{
  "num_hidden_layers": 12,
  "hidden_size": 256,
  "num_attention_heads": 4,
  "num_key_value_heads": 2,
  "head_dim": 64,
  "intermediate_size": 704,
  "vocab_size": 1265,
  "hidden_act": "swiglu",
  "norm": "rmsnorm",
  "norm_place": "out",
  "norm_eps": 1e-05,
  "positions": "rope",
  "rope_theta": 10000.0,
  "rope_fraction": 1.0,
  "qk_norm": true,
  "attn_scale": 0.125,
  "bias": "none",
  "tie_word_embeddings": false,
  "parallel_block": false,
  "init": "trunc",
  "init_std_qkv": 0.0183,
  "init_std_o": 0.00374,
  "init_std_up": 0.0183,
  "init_std_down": 0.00226,
  "optimizer": "cautious_adamw",
  "learning_rate": 0.00124,
  "lr_mult_up": 0.798,
  "beta1": 0.95,
  "beta2": 0.98,
  "lr_head": 0.0033,
  "warmup_steps": 358,
  "schedule": "cos",
  "final_lr_fraction": 0.1,
  "batch_tokens": 16384,
  "max_seq_len": 384,
  "doc_mask": true,
  "train_tokens": 187700000,
  "max_steps": 11457,
  "dataset": "wikipedia_en"
}
MLP neurons of a small language model. Each row is named by its layer, matrix (gate and up: input weights; down: output weights) and neuron, and shows model dimensions 0-255. Each number is 500 + 25 x the weight over its row's rms, rounded and kept within 0 to 999. Numbers have three digits each. A neuron's up and down rows have the sign that makes its largest values positive.
After each neuron's rows, "fires after" lists the tokens most often just before its 100 highest values on Wikipedia text that the model never trained on; "fires before" lists the tokens most often just after its 100 highest values on Wikipedia text that the model never trained on.

L4.gate692:498537477476491486464482532558489513519521498511498504503509476470527552482518517444484510557476547512502543530514508520485491505486490470516523534477488503493516498498515516512508512487478500524565455504477524483519491487522483495495445523552449506502452514509456518510466462535491527497493501489513516520508500542520516526461460497489473502502507480538510484533465479514497482528514504501512483509448539483497506508509496482479530465479495505473423473521520532505497482529454487485508504480514469509502514508503480501504539486493511505489487541526462475536463453519543502492550485480496488520497521511517476487491523524477482521506524575451522521489469508494469517545513485520497528482484476548486537501457474507529515519489503503490540467478463452465495478512514445
L4.up692:507511478513547490503485462510499543504522504486480498525535490500524451524496495463466484497532549492490511526501533521555486491520512472547539489487514468514538493516479491511466479488519553486486495517454548477593477528532457498479443526495470523477518502550500485525542456523500523506513505482483460540533522500481477534505449499510498523501525486505501502483537519492525467493466502490504505480499489502538509504479525492478537519475538509482527511470553502469512517505502504543519488505470491512571481526496489474479557451488521512505483493505518514506468493519535524466523505554440485502492461508497480480475481491527513513476513488481518504489492545518512505524491485517549497491481475513473496520506493478502555525487502505457531488502476556507490485516507510
L4.down692:485480472477498537531509452493502495497507489547488487502488539506537459505474535500465547525498502513463477527531553497510461520516528526557506494503535461471501486484477469538512485496511496464477504510478516493500495543558495506465510488497474511476528505485523471543469475547468502484489526472521536493521484451520503501517520482510477505528502461522525480464532474531483472525474491510537525501426510501529491497499529516484523517511451518477475536511514490501475508514487492540535495467525425509505489494503486532499496486526494509483497499454498501518474502480505534522500494550452492481508474500474476475508497456523485462496525485489448524451483535510490532499482509497475553489512512477504534524492542506494498553466554493463468495494468538476512534522496497
fires after: " ch", " Ch", "h", "ch", "all", "st"
fires before: "ge", "act", "les", "f", "man", "ces"

L5.gate65:480476511445494474481517495483535470492534492524510491511554538522491506508544513524496490505512496518478476468530497513508513488486519501474492501504522475539501481501497544489522462488511467505558485480511488483488452523479516525502467533496540482528483539555490450536492461508523476489508503519475518510477506503458466519443500468470518527545487481465555519489514507466494512498494506456517506495515504486460539485490562506502525529509471422504522551455502507502510492488478480529488476503557488473484459527502493487453496499520555485478466535473522516477473486510503574484495504531505523496467497550504531524447511520477496503479474491475518508461462497502504509494489489493494503474523531508478514510473512507510514500492517477492524530553509460487526516500553483
L5.up65:486464505457522513536536432486513439480548514578501530488545541503436508493509551523514476522545476527487469469519496506509517495461509495481476506484503496513438485495520525503519474505538452510519459479516496503516464544495524523502499496497527497544465531521485497522484480517493460479483506530500522524482492493464446489468500478484512491520509494428489516503521473473499490433502485478527514495514494489459512520442486497499475501496502493520528528479492547488512543498491480491496481495548477472514480533487477541455489506530534494487484489459513523496476485489499532482483509518485529500485509502509541518465501490510535469480494479512510486455459534505550525457482519523479489478516504496479515517508487513532491509498527481476509491551503462487529499493506481
L5.down65:496489499493514504486513470514511480507483525508499522513477490500505483507509529462514508503525440469508505442515521454436515523486522490474448495493493517491538501513476506482494501464484447532491505512529456471481510486486513458549514533475529513502481534486509523510510502513489502495478532473486474521479480480468474462520507522529507487490497527534529490504479500497480506470436509478474491543504504487449484537531467485503488490493480548507499499566450505535500511454491553495490514533530482523465507543493474510517531489503536468451451537484458464497539465440515511471518512485502472500512504543491465535484496516551464488535515468475467503514485460482503483512493471509457525483483450510476482446477523537501518497501504475522477508515455472508479502486496502
fires after: " ", ":"
fires before: ":", "0", "9", "4", "6"

L5.gate335:504497465505532466486486522492477497475488522445521476514542483555491490457516497549519471481490532520532524495487488500507514493528527558478531509501493505501525488488532516471512556493509480524482520504482504500467458538528498494532495526500489483508472496513490475530511499522467513466499467533501516508518492527522494514474512536443508499571540495554510469524507514528540486499495465535497502509482501517517486497501494459511487498534536500502514490472488518457502508504547469496467501474508484504504490450503451505549486532551490492524462475490496540502507477519491504469512466529502447481467485504539498486532492494471519483510496534519478512513454507485515506510544537508476502458483489547474549496517492517471502498503527514541503516436459439507463545501526452
L5.up335:535542479507523514508510505496485528517475511471514480479540477522471474491479495555517490489507546532503485495512496488517500451505488540513520488498492526512507476461519500471492527487524507550461549492454479494473469532543480485497507488516468477515471497503497489513480525523456482474469455533487524513529540537530524508492509537462541473560518518530489486517478496525501509498494457516476512523500524528533490484493495459521475494533529519520515451517484531452501539521506466516478453468481503503539479484518494531500491510548466498550518483495546525506493491514453491492489493558481477463480522500535523493542495476474533512516539509531488505516495474480527533512528538502480520478500484555504530495538475480495471495519509497474506513417461476507501541497490486
L5.down335:476523487519475503547487487512493510537517465525488480524457546464486509536453502488523527479491548506498474500496532488466508500450435464518502519457479535529473529530466468509513499507499513512504537477526516504554523490460468531488514515479495505518484495539477492451474475488516489525471508513473536464491527492521523539502487518526519511471515517539519515501460491514465478506504536510489498484557526481537518489498488483499497531475482483484476483504537473496479528497459508475459456488497500471496523503503541521499486440494494491480541502513527548473450477471505495521481521489502539501519487439515458508528490517501502505478505479477506508511539487500495555524467457498521515534527540539500518473507508498510502493497464431440515480513495534510477475527476480
fires after: "0", "4", "7", "1", "3", "8"
fires before: " |", ".", ",", " |\n", " g", ")"

L8.gate349:510442494514512534478531522530521491479522508485511487519507510475553524506475463479477457479475491491468462521490483487504494510504449521492522489535489503532508533483488492522521555473483503521488497482512537522493466542525506540465504470503487433512465505539484517483455452475464451504512485464483474549477497509517481466512449541488534471482478541485530517503520521498526517528502506499505527470539551534483496504539491486497518511525520503442472510498503527517468513506469487423452475517490519467473493491530456492509492487464510432530526511507496495524488490481466526456489497478494496508463509540505505577480538552488497519491524480479470514513505501497505476501502494514481477509519535506458453481528522497478507495506475492512492490506499522513483507491498502
L8.up349:514463444490531503485504504495505506489509527522542475512541464537516469473510493496518471508532463484488489536478508486487494527517504494508527520531478511504516533506490517474509506484472465564515476487505507529508497482523519488510496518487480472483492522518477466449514436499526474447480518487543545482516467479525472459466473520497517473487497522517508501500505526504504534503491516498457528493493522525500483497513551516499504492528507507487501551501550481512488517514511525464513458512541536535509478477527423505492473492500552469504534476499460487493491490509503501496489507501482512535477523552488499518500528475492508470520466472506500484493457479457556518493524528503493513512482506502367479526507513508507493494519493476506442527465496481453513506498505482
L8.down349:469540525490526485509486479533499529531481475481477507508519509500501526478488513502511521501508538513526510461506500524473529475420543489535484474481453457540480462464487522515473485498486469479519499491496475472518526471485499488511502510519524533532455504483552512522495562475526517500484513538505499450517531442498491570514533472473478527502506500506469508491529501532504468500486456502498494526466493478489513475448470512508512521480520487546519460542492481521483495486505497536494518525491505497500504489465549512480469519514477572481469518502518486513503479530524500503493497505514492512487475446483518475511500451467499515455525509510471499478573505519494547508488452504524529439520482486538510508530498509489537523486495546496506461480492503509490465507482527
fires after: " ", "2", "1", "–", "3", "5"
fires before: "–", ",", " |", " |\n", "-", "0"

L5.gate26:524522471532532483474537509468483546464497480505490518495551497531491457503500519562487514497511510534487504529512496556524531493508495523469504479542453500495530530491514483482523471466488496517509505480463489495524496508507473485534514518455480485486501508514495473471508497530504521525505520539504550498529520500515465489504464494493524512540474498513524495506522491539545493492533445484464531505527510513472520502494533434552451504503535463520525546480530520508498535448506524502484488505560473487470471512561506509505513452469467499482444507492490538516536524485487529478531483539495490494473512509493470492464492473471529503508499488513503505535520470494503501524507530498551511487517542498486562512491532504541519486482504534539484502479492449488525492481531484
L5.up26:524508458481518518516536440495461509510538490527493500500530504512464461517495474525496542490511502485464553451524521544486504490506473504476484492503465534484533493530539468489490509496525489515501514504470530466518481493487495487466535559501483502533479482523491520493520472504560470507485512533490556490556540499526461493492508524514529496525456520476513526497529478508517520506481473501481515507500514546458520520504539467513456486511528529527507568455516535494509521505497499490478501510504470465539472527520507546516503445518512494476461495491509547499551518487511500480525447523519473514474496500505475473490495467476531525481474484519490493516506471478558497496510556476529469483532478506448514498506470500529541513478487522493509492494480492507537492492536466
L5.down26:533461490497487524499473527510525546518530471526529434488481483460476516552490509534512530488509505500504476495514500505514533505516460490537542529470480524480434546529504491510458511544492497513460521490527532527543510499488490500473453476481498495541501510537526459456463478469495506519457470485483512513473480465522483523491468495501478490521480521512514524524471470550465465480558521531490498486541484514581514482486445476472476439476489446482481483465492487497503513518470503485486491533530520513535486464527498478487505456500446475498514486515534516494473489539488509506502495498460548478535483475519503524490487525489515493479505508511502537460539499501493510512471521508520502505507499567503497518513483514504485488512488473486500486517509542495488493500508513
fires after: " ", "0", "1", " (", "8"
fires before: " |", "–", ":", ";", ".", " |\n"

L2.gate206:513527480460496479508555545457510512525521476499508509514487506494475492502517462477450481489511486441532533485483513473512462484521446475443414512496505475514514493456496492465519496467489471493474507503501529523538505495507509471490538514532510505490474544496470446517478507486465487509538494516483508496550499498513537492485525509450519457501471540516512511455484526485492545513408438455463524495496512488492497525510505521511507566531478509468508507518507506523512507504496516476482513503506487482474458527503518491500489461497528495495471507509507493528500503491480510513506522523466491487463511505510512506518459510534568516528477481484536536519514486479544485502480469496494531490541473510472486480485498503518526466486493510533492489516480478527490505544532537
L2.up206:517460489485484470466490502530514461536529505510529504481510525525473510500524532512479525483499474506510494528511526484517518513542484512485453488496525514520500488523506476484508480545471472519503467484500488513519505526502515478566515514541504509465504520449476477506487483487504468489567517523508535490490458490550465511444485479512528496492512534489510462504498484484518530510443463472488504477514551478464464517485525567470527494527529503466485495521504492549493510472527549455495522497477525515500507543559515479504519476477541508457501512509484530517544499479502509487501485501489491508496527515493483503480504482528548524529497500442511499531498504474528475497518509470474469528490463456476489523423530495535492455507505526487486477548489507506539490472461513
L2.down206:548502479509456523463503512521516527495498486489498498489458483467511522523479477495487498500530472472497477515509508476468500504513513485514459533464469501477494466552520453542511499476471498508495485520526462494546500465489456518548487519486511515541517513502516481512515457471530516467468521498453498539500524478478480497516440532489534493512482491515484496512469451449533488481445494504455456454510491489483533488502501438499550509524525479479509469444494504545523506481504523496493516528517532487496542498490452498523521481460525501487495477474513518485497514444482495503488492538504485559443457494542468477503491519510519448516522467499520529518478533493522500497506538492529506527517480525446463473510504497507465511528506527514516488528510494506522506468528509
fires after: " ", "1", "A", "6", " F"
fires before: ":"

L4.gate696:496512471533476479511552489521468507493488510450500496510523468519532469484494498490444491508508516418501510495540501519501528529488499526500482493542470467480506533531474498500506478480451502486501566465498539511525480534489498524467489495521492527486467515519499508452503501491490521524544500512467523488512477502529470554527460560481464491524525503509483551502486572470522512504496470491490496468469473525520491493522521488499534501487490494500535517475555489465482469455502493487494481505540494486489472470482490487536546456510542506444498517488485467467486527512521546515498478528506507507491453464455495514503517496517513492474473504509472511492501537534571519476502514517475481490500470488494519512506545494474464517473497491541486474480542504518480518518497519
L4.up696:483508495499527470563490469520480505478479517497491516460525500474524473488494490471497475518514492494518458502504482488492511549451491490508509479479525525482506452536494515497540476496483508454523492463501527508533521482479490505467526522538512486493524514546525484518487487518496522506533514479484525469493497493492463522536459506483489483522494509529495493476511516501550477478475508535470550459525452473544491514523539514510564440483502523488493546482509531538518478490515495477504555456478500481531501470469513489468495467516485524513497536507481476478467532468492477460516462521454490495527496522502536534457513512469541518481446513510502480471494476509538492454514527518512489449518503471468508475512541531559513474468520503452500489498502511476448511500483522
L4.down696:530476500537485505526513511528488525510500499523455454500506514484490484499549505520484513494543458486478502538517492460483491484476458514452473486512484448493460465516469514510492472510515494536528487497475500502528498527480526493501468494521544518443508519501468549509532540476523523531522528460462543491545510434510482495531486504534520458485515551496495488474510487510522511512510542518496486490453443498528504503469515567473469536477511541481482501495500504503522512463463531484531472514538524518509546493550481477478465482493552512480493460467522469484483486503459517516520515527482520520475490500510501515477502503506499494501504514539500507470545487481521444490525497550497469512487510507497478473510527516504473498508546516537455508492489532491494534520486538
fires after: ".\n\n", ".", "===\n", " f", "==\n", " N"
fires before: " ", " the", "ction", "f", "ter"

L8.gate250:559475461450491522504549499446524462456487507498476482511532510504492485501507490477490479468488453502456542501522528481513494519513484533461506482513498490479517556485492522471522513451525487532488522500494485551483458477535504485516512514495498446523460505526469505478500514481461512559514515530519519508485495514540521465502496520505495499500499529524530501508516525488533514483491520521509560542500515555518491481541503458558467513473516503468486509506506531489512500521494496479473518481504484473506477462508439506464512521502565497477508471524503487510505488462477504522542489475500521536473508502518506528497513533568507502530503507525516528524460487460534528499502468518512528507477519543432455528515508510480492499505497447499490514491486496516501484526525470
L8.up250:492467459501529524479526528503492522486465496489460495494475456546549527514485525470491497518513496488494485525466502484520541501514485524477560496538500471518506525487493507482527498479481504498535505531506511508537501477510503495501503489503470463463531521485509484439469506479535468454508510523479549501533490530510487464512477513512475463489513520501517478482477531482540531543492510528523520502514505537502508484504475477511523538534515497491505508499505509489519483523502510536486437519486520477494498463515478510500539521436488502527465473450477487509534512474466500532490530471443493464514541528522507509477542472487502420523444487451472503519487555486536484473481468530535487510511557478433504538517508537484501513484484498484491510506505481477504518489525492
L8.down250:534538529495488481503482479502562532499488495497515484438467510470494515479489491563510525469487522517484516504537502475528537505492502489513503491499493471492476488499508512465469489536482527464498477480489488467480499482484465499466468472515493551512519467493536518537545526474536532478489537460522476467518518504494521489462494490479496527514493566474480501476524464532520460477515494461503495548466515455481500501472485534480509483465497478501512481514500513528526505501489494513504520461456472504518530497491545532495502470510483519473482508493498522504533489497560529468485467520544525520540512453482532522496483491534501544463546500494495524479558486485481491530477559483506495485527471476541497479490503460535508464466486549481527509498527497520495476541469530
fires after: "2", "0", "1", "3", "4", "6"
fires before: " ", "0", "1", " +"

L8.gate619:492501480534521488473504505501471506515487498484479516496561519488500498525477500532510507519499515490504526487492464507524498506504530527501526485513500480556516550465504508487514520507519520503488473445501552479518509571486481494543525490534498509535497540484523512503521486469494518470513497459480529539482449522535432507492447556459504477525546478500490545490493510483512522486524518512564495514468505490506463495499534509467504490499511479507517492454500499426510465493495484462544478520535450504522461497495476503463530476461512485479517480473488520515504514536524517432522516512479481441461467528536512532502508506503499485504517507460525519485525517494525463476496489538483483455474515499480523525468487543456495515485493506546497482474518487490525507504489488
L8.up619:532519465474510480506509537486494487530463484467502531452533488535522475537475528524497474535498500522482514535492515476496507496484509516508535480520505523510501521441502489483551491518525537485471477468510514488514497554539493478550517533492494517532452507490492471514482458511471519463501502488503531494496501515561529507528510527514518498517483504510515519500484487535514515450506493485521505525464492531514458530484518494469527457469519529467527516469533501473531525515456482449473496497539437483485508519496424485448492463510518476484521506518491483502498464505503473435481518526444490474456495501524537520486518511518520519514498532503525497476506450473501496471508504508486467446449534513472474498480537524477519506503490511479492491501489475455505509511492459
L8.down619:486507514506532557503517516452477486467508479478491485530506490485524484475481498508494511548526514529497492490477499495491496457489520524555504499493510500471561517466500543492534497539548501499457502557526544483515506443508492445516541484496533477506474500493494515524462521490494504527537471507476527490524477507491498537470535489430502527537485494491495491484502474521503510462482512517477530560499515537452503463524473468466512499490536524513464495515512479503470494493489503489506511510457516484531476499527502493511519495524463446489507490515511481501479497482462485514499526474481564452518474477504500482528497513535496476507517524517492530475547478477504445487531451466530526502505491508507469499500507536487496463558485540531518449489470482510460515510492536
fires after: "2", " g", " th", " some", " one", " G"
fires before: "1", " the", "at", "w"

L4.gate277:521526450517504477466492532449509580522506473446492458504490484462513522474487471503490449471474484501503452531443513524509493457484477513464473507486469515504509507503473517499463482475497499455481508496476490497530504473543462479491542515543507502481466537529466487475511480472510492505537492498493536485557523492517554518511452510472496492513478499515504510555461532515515514506440529468504520473472527479476536477516534460476509545474492504488459492492512493547499478480495474468466489504513491474503496449538477491524498502508506504484495509456504503478505475500476467512463536481514505508507474464492512490515517497487513513548480507518508502479482498503495525518484506487534522476504548555502484524453520524501468504455477501477505504522432489527496473508507511
L4.up277:486503480479513526476491514463483519544492501495468481505491516536491495499478474480553483513500486469520430488481499485506505464537483528460457494480508515519484512437501506465514487507488436536477494444495490535474510472541537501511481489513562502494499511472472498505500530484428475495531491513481522515500482474481515486529471483498490526526515536539497495526495492483509547466457521460522523483522548488460507498535513467500539520504490487459517478548511477533518503459493469440458503504487491464480507508570493511513511488488491507511524469488495481518543471479492510440460502485521504521521527512521496533519500502486557503547480487496480495524528512517532530495504485501528494500506479517527524503457525498518487506485505504496470499523496540485470485491526575
L4.down277:511542475511445504518509514490511480490452509497495485529461424437509547521489502524522520483473503513471508505459521462505527500492524498486558487515460529502529517455526453479518463502546508545507521542486454497448533468483510526495502515468499498480525459508525477493510467498499509483464487515484539504512499484473555509516496481531489499477517498463510530519545508516511446476538476515481529535523504536542477483531515506500468515505511505506466497513512536507506488538472522516494492476508529509516507510497517472514508472469479468506521529479492498463496484519500530501495469505526506481455546565456526481474503482463495505485530501502483500496537469545456517514502476480521506522493454525498528478557483492473478503497497491491484519496535463488484550491472482
fires after: "0", "1", "2", "d", "9"
fires before: ":", " |", "–", "\n", "'", " "

L5.gate239:509476489490529514444544518480502514478525503537494477526566468529466449469489537561507462482456483490495508556459481526505503509516502524465503516509439522516540505493539471489500515483495494489492487484502490519465525532514465515541501502476511489475495503494482485485519492548496546524504506495520498492539454459540490506467491501471466510497491499489529543510504482547551514506492452482473530485514489470468520521487509473535489502505524447521487532463526501491498516441484453484474483514531526527549468516527470475489517489503499484506478493509510507478507484511529516513517477531503519527472477504508473509456501470508493489518478502478481491534482448473479546495501490451483503489476499499477485509523505462493491480498512509538450479477499459477483575473539502
L5.up239:534472489491548550488534500501487516495530510544482475507555495490481429496498522532521476504505458482454481546478489526477512521518495515469483523467454538488563506499570465515507482519528515517508520516489490507488545520511486493526509509520508496491515476506465532500525525534506527532514495514524518433525488475534509507485497515530484509464478521470519539498514455548522499489471467504455525514508495500484541522492522459528456495502529498513481511481521487507530496482457443498506477507505550492540493550534487491467480481529493474533479497521524517457496485465525480514511469517510520540484522481518497518521496468476503479523479516475474481500513426474500529496513508453492502516475507482508482501512518455512477491515526463525470484479493461498531521474512511
L5.down239:489511504512477513513470495510514537547529459500497475521462493470501517550457498504490528497510546515530470500497520513480523486484482497549478510446492575498482516537466493543507491537484556535482509478514492524522494471516505486489463508472478474497498522545524476473505488521508482506484457511496491466442547461491490507500503487527524497509473511515516509524501510512489480487523518464526498489591503522552533488545499477482485504491496524491480479503513468508485500509464503470447477506496496491474497480506522525510516453493456485490536492513517533494456465477498494515484489502490538486531474419479463502499500514480509505473477491486494473465524477523507506537504523510521514537552478551537517487496459510504501522499494467452498511460510540526476473497480450
fires after: "1", ".", "0", " (", "3"
fires before: ";", ")", ")\n", "–", " in", " /"

L8.gate492:531509473491513462476515507486518509482488479479489488512532502553498492540495500578489515493429468510481490536470512494507539513507490489501505518538480534505532507457536488488507450477476480499482511518482513517497468535502460520526520520512480462499473499461531442481527484503483467513514550532489522455522492482549512479460460499504517493508468509483520464471488494517506531467516499475462512487504498484491490538493523532581502503519541504511475526512489481571541547462467531476463503521516471519479489534515507467483481496472513529488512475471504508495470474508516493458523454510529513528501464550500501470474516519490486550521511502491470541461499492516499515526517537501510506495511476492457505508498515491460531525480469527528476496499493470493543467482492514
L8.up492:517515496502532479485534485474486513485528496499448531473500468499473458537481522522512536477476468497488497523477512487484500508516499468491505490476519547471487445532550496508506455486518509458499508576509522471518459473519491505515497513503502517491484492445545489508579447500460486497496509532505502472527501493560502509500516473546491478509498509478518439507498449520495521468499476528460482476510468488536501523501493501540518484508505537525484559498508537524530535497484520496461504492497490519479539536500500474496508505473486533460525510486506475474463499490516498463515456514500498492495494565489517490482445521499520551491494505526479500477480516510526516508527534462522494486464454461498507481510522458511476528502519544476496513517494500482538458479493538
L8.down492:494553537488524475480451550518506488532529518563462488477477445465476514514497474516493487512505516486505506520518500487509513480508501468516520505507518491504541475484483511499507516459447507469511504459509477462504490491495474517509467504496526505507517497543528510476491486491482467488503485516508475513494499453477515499532516477508529476533474483523475493519475520557574487472504521484488524480486489526527488506525466527470491460499468519516518499485465451519490508435523487500462456516473474480514468488492443494492553497489527487520485503472507526507500507505537488454479467493507484539508493519469540472483519507507523491434523484508526496509503551487512464521444459471473512518464487511492514516511460491511464543528515440488520484540480490511476480443497516
fires after: " ", "2", "1", ",", " is"
fires before: "0", "1", "2", "9", "–", "u"

L5.gate491:495512470468489487525494459504511500528527502512518476502517508438507485507453498471481435503487501514514479496524524509527540466495493521460489521516514478525510451490479535486505497508517526486502540485477500509512467490493504495531463518527532513480503529547478475566520508544476531527586529466498454492477477511528485544482496505468549508475508479500486478524465531517573488493495542513468519457506523458494497494506556526450515506473501509469484499510501488512545483462512502518514520490536504483542508504462423507470448461538523510487492508511501530500477477505516506547530480527518483516511499538509534531496501541514512514469504531492490509507473513502474488485501540551483507494525491498521523489443534529508505474482498509500492486504507486502519493469482514
L5.up491:512520495482470468490492514541499474543492507485506521505509514478563498549457485494463499473513491506501471497500523489508520472528494488496519477530520509504501459491472504472489488500501483526500566490469526535480495493504498478484451565486499467522525485529438507521536511515534495511563551512507461507450529508497487450522522499500548497468440507529478466523496526479519497537480535487464484467529512474488511512515524536472510522492493527476465488529454474547531488484485528481496505540510549477517518495516520522510472485537516481487527509508513541549503530487503492539551470498529535524524487495520492501521526523514511499486500530512486499490494490549533461496514512524493530509541499543511519453492545488466519459502475531488502494489518521522484501531503548
L5.down491:486504521523487520479526498528437533475494511515439497503469460477473534506512486515522519470476496446506541486520513463469520480474486495535508479475528480505471546522516518502523490502509483479513471502523504441533461539470535441466516473525510522473459471514477542480487530539492473459495465511472552547498528471490515529524466535486486491549576515518476502497474495516508496538516533519497482479481466512491511447514479512523510534517515513529517514487496543503471477506499544481487461483480505489482519475500491533519493476500549513482502491490471457513487505518490523516509526517490530500515484466520487460514507474526516449467552450510486535504516476483508500502493505509496503520464547514478476457488496497485499537500471500479473486485532492548496493519485503
fires after: ".", " University", ")."
fires before: " ", " the", "ternational"

L2.gate576:545491490499513552512516497522497487525509501505497440512528526436539513529494462465468526533486503517526554533496533506497511456479479529508534499511492461535526523488514451493513511516466514524544552485506500497485490496501483506513482505521432508496445527522522455522529467486461455523512530449515494485487516526520548527489472519483523489511474518496548502502499515538474451504524496495517487523484508521520534510524453507472482483488541531453515498472508518491468482503503465530495522496480447512528477547464475504464496488505500532530501475520495506534463487547508493526505526478520508497495513456523466507467487521512517524482489515510552512471479518500510467478493479506488520508506499509453489468477511528505522506494444490521506483487453541480462492535502478
L2.up576:483516454475516494526491466519536542523455483497491493474526522531481514506485495502520477533495518501502495493530519521488537454503474476454525482466475471485492519529508509505496482513497577531493469530524524478528491488476469476503433510507478478490507506534518524520474474477533507541521498505498492500512531510472519508455486502487509483477491496554495534511471490510440499477523520517548532485491494509531476470520523459550538480475492531480480489516509490490504508481511508522531499477504480509487501464505524503488562516488488526483503466500499486543446495496513487523526465519465522518496456529540502479516554535551490508496548549512469499507500546521460492515493507585506511452476490528494526536519515493471481520505532492460492481478493467532508468509511533
L2.down576:504499469535527483510493519516482543510560477506490501482481513546503476540510504460511469535488490508467465481498519477460449564500544549522495509468492482482506506494470497507467489494466492480528474523498551450534441515551517508468477496482478499426504490512503492500501454506486528464480527510475521512537513521524500515488483504554478541515483513535498495513528494513485460505485486530528509480481487471588478497436491513502513471477521511479527531512569509510520541473514498479502491477518528503449466534487487517489496506476503509482442482464485505518511505510520506500507512484476466505475493534490510459517505511506520525456480463481502496474540482509523479488481524520509516528524516487455508523463515527537480493506539497497511493490486491466482498524487492
fires after: " Ch", " ch", " B", "ch", "h", "all"
fires before: "ge", "act", "op", "les", "ian"

L5.gate372:500512452483500467506497498460504521489487506512486488529487469547472482456491516522503451475524502492535471472461514538504514461497483522444527505519483498497520478469527509505475523520501499506480495548490523550540503488516462540534502504499511503496482530470488528519499494490481476467530477502550503515514496504504512543486483498477475488543495520528486502493520498482558518483490519524489524492504482530490539493506514427519455533512553463475503474501496484478526498469532451464522481501511486532502497447481483477510517476508495496510475492545529485511443559526493521553476512499487533535498418490515531514498479496531519494504472518516491497511456543485526511457518512521501484419496511509433496510498473507508502507489526530513490489495454473532484504478496493
L5.up372:533540454496486479530491486454539527497524511523507496512488481530455470470453522525459489505536496468495446496484495533504527485481500513476503509504490514493481486477505519516501499500498505528496510504518487551520514492528496552503526528463507473502470539498498490555503496487475479473503491494559520497527525487488525537488465509491525508510493501520452512505545478492544522474483505487492505470485487517481567480479500456491478505535555453480484492490513490456523496469531454482482477490494514535499486457529484482489516474505462505470466506543508535490460560523473486558453533472497525552497450494526517536489504502481516516497474512543496494496480538438546529490504517482485490456487532490461523526482491507546470481510529501463471502499484487495510503496472513
L5.down372:498511501514487521517455492516514503531510453499524430501481522471483537511492479464475542505494534545526485494498510508488544483491497505516477532448474554503514508509464509498509502596502519526510512448523478515511512470530498457495476526508461494513474521576501499498509473509515510505496500500487489443477558473528533502466498518488527488491509524525513477495470480532471478485493531487500511466554519504514516522509502482462487480474495511481489481467526516511492512508472498514487510490512436516515528525518529513527510470534447481472535493506526543526468498486515506518502481516517535516511478413520498497514530481467514539489490485471539487480536465512508494526495506507499514533545500519505538484487496507522529480496503424466473510488501507518473476503511472
fires after: "1", "2", "9", "8", "3"
fires before: " |", ";", ".", ":", " /"

L8.gate13:530484473467487487496535508489496473504498506512483493512513481473502491518531487473507454531521479476455554519477485473522492517530446463500543481507491478484496522409502478489465525488498513504493454511488491517535486526539499569517495476499512502494476485471477520464505478484490488455479454475507550517516482517520496481504506532519451491483490530501483503511495495541470533480485507490523491549512499532520491512473502512534490515534538472490477532471486528452545504538520496470499482494495494505521498528547535490459465468473489477527476477546490474527508449504497471505522482499506476475465511492536542532494495492457473499565468495516522534478494492495484484567517482519480504484500488488460509521518474496463525539507465473478440521491519494468504498525498482
L8.up13:509481493457495503496562519503530503473513506531495471481500516448480492515491517476523435519493476493440506488498461481519515498495456462473535455538496455514486493469464487507487491458498508517495459511492478525488529475558493550503503485523539458470531517488503520460489502503468502486497468522488545496510463512511525493480493515502451513501466524469457525502481506502487528504506507491493518535505515535511505516439527490496482510498530495473502520471471520502538532527482518470456476542521540480501495522476521507468502516425535468539490503475502497495496485465493485473490501525495481481470499512498525526476481487500522514510443483508543534507483517473494488522491507511488490474508546460480468538531524505517486474488469491519436560484499505472550498454470512
L8.down13:474491491506507520494464483488506512484517548499514497521456517502515553483431513533478529479529501488506479459501534385503515474491529513518471513496536478467456500532482527527509500514493483479500502523498489478510505497476490493471487499530462505495519473522487486514523528495504540503521533527520466500486521546501510537481500471467548512523522593500525503524473494490541483491493516510496559500509482510496494510494506484521455506491496518530529506515532474528502483465540469527542506477456485478478486468456507538530521495505501549469483499503509527508503515506501523507474507445509522541499471527489494501503523486501505504486554502466457502499479506471557513474510495498500473461503497526523510510446498493523451516541507516493514483514508490537448501533487538
fires after: "2", "W"
fires before: "0", "1", "2"